config = dict(
    n_head=4,
    norm_place='pre',
    attn_scale=0.139,
    bias='all',
    weight_decay=0.091,
    decay_fraction=0.787,
)
MLP neurons of a small language model. Each row is named by its layer, matrix (down: output weights) and neuron, and shows model dimensions 128-255. Each number is 128 + 24 x the weight over its row's rms, rounded and kept within 0 to 255. Numbers have three digits each. A neuron's up and down rows have the sign that makes its largest values positive.
A block is one neuron, or neurons of one layer that tend to fire together. Before each block is what it responds to, as a language model described it from the Wikipedia text at the highest values.

Description: Not and word-middle pieces
L4.down536:109150115104143112126135168110088116107143120090086179178121137119086141136068147168051120142158134166148105117111089132115151113157122128131126149139156098138127086182103112112156134145150135121132140166095146069108131143133070104136111106107155105148134126128119112146170136111148121109173100153125129160123100141162156163112152106120147144092101110127136131170124172147139119112144

Description: Adverb-ending word pieces
L4.down191:119125097123112125115152125161130115115116120172132078129122112108151124117119127140109101131102112147112119117096140130126112084136163093149125128110077105142143107139134128149130164118104146085127097119112125095125140123116153087154129125147108124088152132164141151109106113136164087127154109163121118144152133134166120137157170113137144126137160086110106098158087093136111141101157

Description: Word-start fragments
L3.down120:114136120176101128111110178094112129143146119109111130127121129118094106081113119154106134151160138121142155148167138140108142130156140139131152131087138152079124133088161128126128180132167150157111109080127079141118097109147122095099088122126176146140126135172164105135162105096120171123172113119145131146108118149124123175163132122144131115131170156133110146140128142132129128151147
L3.down290:141100139149095104175122104144123135071147103139101143115164136132091139092153121122110107095159138112086144144126118188126150119086132091085116115118138100140136121116079140145130122129159092133105173159107139119109126098164124146113135149145162116152126138150177119152141143109122112089126111130150163146138118126112109123127125095116140151112155198089154097127092140165092150122100
L3.down528:094138148132135138140091113128138082110071143123154154140138172104095140132128116123093127134148149112147082104134085139149158135126138114121141103175159140111117103113083097143107150123122102151124143089124121116129119147148109160148137078135119101130125102153138118133079116130120139134122169167178131132095131160123205101124132130124139154141125147114112112137148113087093092151115
L3.down656:149141135108169189159111102128122121160081121086148104137112149133080118116118146143157141117141152089140131104097129063113115147092128127115111104151126150113109164112088117133094132149094117093156109126102124140111169157134118116108133113106139123143145125103172128117123070154118122133125129133092133132134148074146131108096128153138101091166101107145115120151180132101090137119107

Description: Split-off letter t
L3.down289:124120099104068130108133140145104113136146135125140115113116128128137127143125126174133149181173108118147146140118142153150125122126128150115134112154131098110117162136117175110114141162166126129154142123179096144108143143138085151162170120122090099157115123073097132101112121164121118126090162138141142077106128084072119109106127152073095100178125116123115116121152137123148161083161
L3.down433:143133099161047144166098160147098084142139124162121141146127124120067147146139153128121130128131120127154123112125112175149113169152114109136131087117116119100139164157108133156146171137100130091111136138144124155106111151147100105138144102116163126137135155098165089118114123150116180128113157131140100150159150130147112118152136148104111078109159116155130109116127193100180116109108
L3.down447:145124152127133079108169111079110078170129150173150132164143167118097142099143097122153133116145170086144112124113115120087090093159124121168109124104104107153106094164128095108156128144115165161148111127144116111152135160109130123130134098117176131095136100093136143099157125124139123090114122110117135082095105120120124149127139166156128145081121160130110108131142089075141080098136
L3.down506:104105134141121133154078116148081121154124123147131117174153137149160116120137161125134139124128125119149115106119163091125107142143139164118069146123131163086095148124141138106138118146122109118098089151155102103143130165124135127150119078155129154113153099129166123087137142137179197093182109103136138105132185151101096174158166121066116115142120150151104120131139122128104098086132

Description: Word "to" after verbs
L7.down436:141134145089156138134130156096142160152116148106148125129166113167145131143163099094088125139089106108105085166059178114130156120163125151070165120178141132136115100137126125121128083150150139136111142139089125101109153126136139157103146108106131119110158134119103122132136110105135106130146143115107155125150164118128120133135100175153078113166113128088129130122103135043139108163095
L7.down457:119099132141144132116084129108139109121106130133159082171169098118150127116094123119078133120106136155171101134148103138122102104139108135079133147113098099179130134128149135088087119171134099104116118162135143114119117123134156142134157131145136085088140127134136113138134136129107115174120116134117121093143138097157062112125155108116057134127155118140131144125102133176128140133162
L7.down559:140136125104157132143154122122153113109135118149086112108061106113135124159178147156105102118172144108169100120154138112088107152158155137089138149122131167093110082099120114132100176117112154151127126133144097102184113097119166186153145147150072106125181128159137124130125100103129101150133110129136129122146125111131082130174162143098128074120134150119139183117125151088180128159156
L7.down698:147139113096146133113126116109143100147143129134118138142206070107135160104124163119074120136162098102125119129166135133135135109134092122080179113098131126110111157154101114143128119103128095092119101114081108127137075096164146117153143092146156111132097158129110121140134092151113170144122136163113116136140129130180113096133173126149088157100160121097131153131101175123141112114132

Description: Blank election-table cells
L7.down78:139153139165122138142141101135148143157150124145069097090117152168137115143153131118112143107125115146126159103147118112145128152160134117159101118106148138154150130096151088110150159142126134118116117133113134163134102135183140143107137141108112156128111130122183160176114101110140144105098154138126130118126155153157153145122144129104127159132132128109138095104094132142115073098110
L7.down428:082134119097075148142127104131123111144151104117117115118123083122145131126143129133094089089134114127114134127085182142131127129143120129162115106152105122152090124113084144114109144155115154124123096136098155128107107110117075107109140141134132122118099144136109144155086146096107109092124131142162130165145072168093113147095157110119150128108133107109096156130082126130146171114165
L7.down648:164146161086150126102138121132123131118185159119095161153108129144143102137101143117117146078121127170103127102112105138105099112095147109154110151124141172099155063113125166089153116116121076110152112090123102136110100110130101116119144085144076123151115142121113121166142089097121166122120106136104147145133147132129125083114110152162113122129100096140140114141108120118124126143108
L7.down697:058103114138135139123109182131140114136167104124126114144149114084131141126145095123103137084167123112119126126116137136096110111128215135125120128159161126123122148135084135130109128147105111150158119065106163139147133151138129131135098127135109150109133102130139132120117126110149105118127146137178100147140116154130133123145123086146130155107127136129147094131116108102139079137116